Part of a small language model's weights.
Size: width 192, vocabulary 2298.
Architecture: LayerNorm before each block, learned positions, biases, tied embeddings, capped logits.
Training: a variant of Adam for these matrices, 320M tokens, 6708 steps.
MLP neurons of a small language model. Each row is named by its layer, matrix (up: input weights) and neuron, and shows model dimensions 64-191. Each number is 500 + 40 x the weight over its row's rms, rounded and kept within 0 to 999. Numbers have three digits each.
After each neuron's rows, "fires on" lists the tokens most often at its 100 highest values on Wikipedia text that the model never trained on.

L4.up225:511527455494507521498518471504548491528451493534512469488488368495534488537451516491560549496505474518512498467590516525525472545487580557450605565521507464511505558453517467423503509426516527482448445563426521566461450537557436511559520503495507524447449507518534470483500430460536545460531576516520549525538508488458452459510531548510450466533445564494527447472483430469447519547470
fires on: " def", " called", "f", "ated", " said", " |"

L2.up440:541407491501448519502484531532461479516441400491544468476527478429453527552497484541528524485533510558556527500498549471511466497444520556402502494467542469513511517506456473460431554551531504491520440492491481455489449494484529496442544508429517388508451531498484460512528539498487435451471457480557402459502516539438498482584601536406482473488501544469499446533525449511478573414417
fires on: "):", "°", ")", "+", ":", " by"

L2.up510:619538406461512501456477484506471446543511519524602455477520489510506497501484502476444445477562523494529524523465507459537551439498485549445518500478500507490500518464481476523481487466524518516485507458550522482543516480491519529484524483504467388437492473492526531477563544584563470523446455517436562518565563491529523479474545564438479479489458495485583497469537486482528462536512
fires on: "st", "it", "v", "av", "ig"

L3.up257:487450510542515495473512535559436465535439482468518496466526523536544453525554501502519492485503456412529500537575585471533564515419457481494496511520449528493424562519509409408505538532558532506532508471540420469531445538507518494486501516529464490408459565505549526479560492530585482468471534508577475495572515560480426474547482497446503516475419523516560515474514485552523540505508
fires on: " ===", "ement", "io", ":", " position", "ute"

L2.up372:502482517499459510562483518453448392562510523440504570498476497415468543493507468563489510564549404479518536513496504464554522457457470525469475517542404548485525517514483577520503571541534472492539528498499464531474446504436544570515494492487452458489463592430556549497450456533486541513478398450511436543502544551528433473464537466563509473581523469508541491534456498469577501465545
fires on: "."

L3.up9:567391538446552517493467529525549485500451477469498432473519520517479461540512526555543433486553465459505480483547538489526493472454481467473507463496526458524426553474528517452489511480486523541569521522523442404476436531492566511440509510463489496455458586452517577472537543457534478443524527556474447484522564516524444470465492526452470492511538397516523493479502462480477503455488
fires on: " m", " from", "°", "N"

L4.up448:489440553551479515531531536563432428585525501427497463481512517517437507525531552524484482459509417478484574465471460450503499496455523485517450493487522480552492465509475533483426471463457450496496463452529458430470538514490460517498512491498549593532461538501518484530514501520569427534481507504490436488523546461512507424475462462442465451619527465562480487485561494514508524474369
fires on: ":", "-", " /", " ad", " or"

L3.up56:502446409513526426526509517526484546554539469489581471396583477512421469522518520558544488460475439528611486508503440438524468495493479531479568471440523460502446540459544473464434498468543563499447413484522425458476507500555472544499497525473473449446424473491505465498559467508510507461519545482549447468469415551501528473526529539486496493464511472487444523480547484444565474435499
fires on: ",", ")", " |", " –", "),"

L3.up109:531493478470614477492579494478537522562476531517503417506536519524489508496470491523469528511541472422502480529431474506509436522442525505465513576501540499490432527564418497470480513493436502486533474512537439446500504510543506514429538487467432441466531445549444535449518521532494511472418511536493481488529462552510488525502646553493571492570500475494548490495454473493499476511487
fires on: " while", " father", " people", "ents", " family", " children"

L7.up363:500392489497482465480521516538468457446511525440549512484525429548452515492500512488499521439497508515425545502495475462544461525455502552454539621464478489518500486503486507437414496514513449503519532552484521512566530578546488502504487468526506461525485576457477530515465417488545523405483506450518447514483530399527510542551416594470549518501505587492468474434501521415489501507494
fires on: "on", "od", "ro", "ur", "ost"

L4.up565:506507555519513479537441553498478472473483528456513452465546520513422424520588477518548515475484521508512493484564429420557542466510504527491499530449550534497487566523553517436481423452502484429509514505450476481490426518504478490514457479505493461510429488464589502451493549527519447449526542527517513485490513472552492503536485494445473421428498462495526512482485529531546465481469
fires on: "-", ";", " 9", "'s", "78"

L3.up443:583379517456486488518451541472546474475507401547508503524479487486498458530530505491560440449561535460530489576504435399524449531507496490514534433530509527541562537495509483482452516519557518526476381512517471539478445444553515525440524497535492514553522509442552517468518494525535553421483437475563495561457562567436468509510557461516509492520485488493495523466478543473518535474522
fires on: "ed", "'", " played", "t", "ten", " served"

L7.up64:508489491443536569510506497434522507467487462467543507464461551509484468505513589493444456546517505496532458458419528444449540537526529598398517488460463551512462513478529510483469466453485522517477498466556522580534533480515483553532565497496445512484452496500507549527482476464548546483543505498459549506534567514497446501481461503539482532457454485487533504445505472450504544498554
fires on: "g", "ov", "av", "t", "sp", "n"

L3.up265:549520472555583515532479476532516462487539491520494521476510480531488421523504569561562486507539490431527581512523493501460436529488581458494465597520394526551454475496481513468494444466524510515526434535584502494525383557474551439516504480522534439505482450479511515493559527528540512477502551505495513490513488497482511430541515467553445458567485570512461509509520532527572546495494
fires on: " used", "ed", " def", "-", " allow", " against"

L4.up9:481422480469450518490562564454484503501488525487525457427506513560481537553517560512577524527496501517538458531439424558552443507412484490520504515513488533514479482498514435479493530470457512512457448522518456454480526406524522519548511492506470498446500473425562485477546451516521560443532545498475495542417533583468486510534572458503390528465508476575476535430503525454563462514537
fires on: "an", "ick", "en", "ham", "on", "ak"

L4.up117:494460458498469566545555519500509450545526484445496481538540506545542513517518471505492521451491470427514471464515452419539557452514643525491523477436583508556522536490481505513470520448509519514470546484467503490552486496492436562461486511469538469578457582499445502476495511545520586477479517531467496437499520497477497465584511503497440403509437501506557521493452503468467542425553
fires on: " as", " bro", ":", " or", "il", "ased"

L2.up1:503529513474540486543565502488560458566442533509482541487523510466496535550479494512485498550544447496529456482501498516577423451443515493455506601502423532543563559452494530458512551494525515480517547499469424458433453515486533567490513487497428453462525528556503575480472424564516482552479441506544466515476517589515457497443503456489521452475483449527577444498501497472573524405529
fires on: "."

L9.up35:508525422516552477481591552518432536496485440480528479468607485460468454527482514474556540513492468483546511469480403414539509489489536513560543546385504549475405462584494559491443486488482473461504443538503525482491452466558480503508565519471470470485431479482494523510512490503518515504532458498487518496509447502473500479494579400507548548528413501493441510485509424470502479470491
fires on: ",", " |", "="

L2.up497:533494505538531517427466539485459479508416529532590500506507522577506470519514486471460519520510513476507540537423490499520513491460429511498459552506437481512460558457469517573451526475488508535473550561499505553586476544453480446496534471514496442475449458507498470503502442508589590548426469511518500457532491514434492506496560508564533475518389502524537509535523403509516476507436
fires on: "ik", "ud", "av", "ut", "az", "ig"

L3.up52:500424513514493525441484560573424525550484438468525456447512534523413479482486627553523463481544490443566476453515456489498506509443538456518503499455499437529496498455568530499468519530533495501497446550472440462553501460480500559424529484473473438543436444382539442508534535571521521563502490524505439475445453528454497446420520547522525458478530421506494523538496488520552543523487
fires on: ")", ":", " place", " g", " m", " |"

L2.up137:479452481556490460487507461523515460465442469501555520497501428443497467481494551494496458490535511409528491478529480510583475507496496510548528497561473459576523472465469583465498504493516499534459512491494513443484417439440545499493462488469456525527460497530620483513502507582577494520547468497453528522453536499528532523473482484434473477523477447473470539494502508402496576457467
fires on: " un", " there", " high", "hed", " bas"

L4.up464:533496559533448443420420523471469499507488451472563458542468474472478458536554446454537488488558532451514513501551538483544452453515523488526535453531502464447541566428478510540466502482543458501533496505462467495534498499528527529502491541510533525458514461433507454458527516581467563497545527495565519474503539539509442530398474415523479457550514523550486446485531462506420440533483
fires on: "te", " career", "areer", "otes", "ebsite", " hold"

L2.up201:537463477505537429543448529477481483533512522553467494491502507442488574487462440604517509502551435528469559515531474472511467549518458446523501545557423516472401491466493571458491462495424542524526508529545537545575484541502525567499495507581441488450487440532551622479448484484466473511515447488488516479485532540490489488524484458514492477523526508502518484475518558464471499420500
fires on: "ut", "ces", "g", " Ag"

L3.up422:504415431455561491526528500597475438549524474503584498416557495505496457516501577517521446488518462426544511508491502446500531450411445543516544495422543495512442501517396507509479517468481497524452485503522467470543520455579481575515492512442514440472493474394500468515575466497562502561496492505505404464489475496464502480486563518512526460539501463483450547479514476524501545490493
fires on: " |", "-", " –", ":", "\n"

L2.up214:542453557559420497488547508473528510446509469484594526508523470513476455540488553497505548552469523415543478433481487465524515526429471532560495453454432489471527485412509512589452499472490499452525515528508512456436468449475481470543554516509517492511501464520461557502507579553588558503469485499509493461531496467456493535543498559462461510493446449517489444429475497477476505485512
fires on: "l", " trans", "ik", "ebsite", "ens", "n"

L4.up549:523478467463448529438499504431457506492538460474567496497504439552463520492499604514570552542477490479530497490490484491546591572450523512518545540479490409539426565528421540489500483469469530566548465534441477541462487507496525516497468534491443417495454482451526493476465550513539491392520505508586540460521479504487502505508537467471530512576467515495426468552519488484539497454543
fires on: "un", "en", ".", "/", "\n "

L4.up489:563492565449569485593491526481523532493545460524578469433527466531509507516530559542516489447518526477496456491464467495557491509443483561425502583489416471488437543505506483458490464509469517517522486507536396466468470536457482461477528534499530492422482523437466544506478501469550492495485489496584439468575546524519441511493527527506471517616481478571485479483537498466520526453491
fires on: "N", "°", ".", "an", "C", "ina"

L3.up271:459438554427561495530490529518546483457470415495621420482522496503475508512533484573544504470492452480584515506489493507463528531468561468472515503461506468517509520531553506490456477515519507472557515492479506459431457440506431503473518515446513444453479524458525535521517522506576560431509515505598480426469529548477522460475550535450514473460405482516437503498453380502572512444507
fires on: " |", "\n", ")"

L2.up208:487431492518548501562514537416504491559476491457481510477509493481487415550423489497521492555500464495553583426418509546562528448476529499500519536541481444579532530486476560482489601439577539448502530477556500553449462550469570574480538501490487438547435529553535508472498493473502529546505426498500497527488502498522483444539458465488457477576548441505540418526493469528511486370558
fires on: "ar", ".", "ed", "at", "as", "ated"

L2.up322:548422524545514494488473534543435531494526439488579482506517503485496492534508598489463454495532445534522488464484468441514492468457443513537527506466512478485499468493498504497444486478512487530513476524497438456492468509495536518430560491519458499512459449463501436489527492489517452571519491502591467449448558477451594495494546512473418480521481445485468536516535510491510559449405
fires on: "\n", ":", " at", "):", "-"

L2.up304:542461525494444522590463587458563411494530520450562479497542504549485514574510412522535509512495476469532540582409434482517471520448541556491519508475525511546489477563435483585470450430448484449544497511600501476530534526557502504526474509544524456488472441496477522461526524519498496438516570511507444484524519515449432499554528532507437460478532502531431535469443465512510510477528
fires on: "on", "ered", "ess", "ired", "an"

L7.up567:430454453518527517518561511466483560552443548479503454480514445521487519485467524527552525489493493481555505579522512570503443511447510563519493482552566484520518472451431508532479453477552470539540457494509567479510466444548474485502516549452515521483491487520497417476505476560523456452487574476475519560558447487510473458547540493531432462544459499522465533456436381480447497516542
fires on: "all", "ort", "arm", "am", "-"

L7.up123:496501478441478502490563494496463466523479471471469579573597545575460484538438526517558450534528495465543528448444520469538496535483441502456487423488538476459514533527438527536535491438444520508440478566542466473466523481502418561526564497505507494537428415450580515523535480478502555524482510466531529564443537498535516484606489391500562468551507551450442509504491527461526532519473
fires on: "ill", "/", "-", "ain", "ut"

L4.up450:485468525380415453546481496532501447556525520482528514470497531570378512503522482497518482458518501489522503500477523437549498498527435483493485539458536505535497486487445494548460479452473466492443485412495480510527503532477482611504547497491451545529495487440492529509562456521570568522477522475454472634438440479433515505598506491537564444539591457532456517477536474466540568502515
fires on: " main", " Or", " Rich", " port", "hel"

L2.up155:438442439549558487463530513529517500502462503475483470535537524468490481575442579535511556500610431423525501463478483436500509462501532512504514526513416478562542528482535472568485432487511498549501518464523536471515410452518475535496452474491519523492492515562476521502569448511576572487469556524436527545473488469522434422554467475454446488571477513528447502458446454450581576559536
fires on: "l", "pl", " expl", " rest", " prom", " result"

L2.up542:526471532479413478404492500549454473511496431471567455460517484489508423470505535513596554533577455580455537509445510483525546536492466454523551494457511336477527499494506520537481546461565476473538426518534438480491521505459487502466539520479519516493418488428535426477532518490533477432470545489544417472478518533409470506538531466468449517483483489494475534511497482535559506438478
fires on: "\n", ":", "°", "″", "′"

L2.up196:527517474494492479537550543485442433539466499475534538496504523480429472567487494513480512552534463588515507537467503525534517487411433473448490527520428528484507520514489561492503570534545512456518527512541443530464485474488549536508503498513443500431503545490490556483506453535525560532517458497519497498510555608513444478506493477547506478504494472545553422498488515364561506415530
fires on: "."

L2.up421:527409455478508461500436536520505487517548431425505377488512486524532543515461500505489543513537501470552486507471525542499449477460479575501486520493423486508547491499485546494501481454468582489493508495486488484517465368529507492553536506465519536484450568564468569511501414402537495440518508469496457543477488489489472495535509476465534441521498492517479581459428462491507582467578
fires on: "l", "qu", "ist", "act", "b", "pl"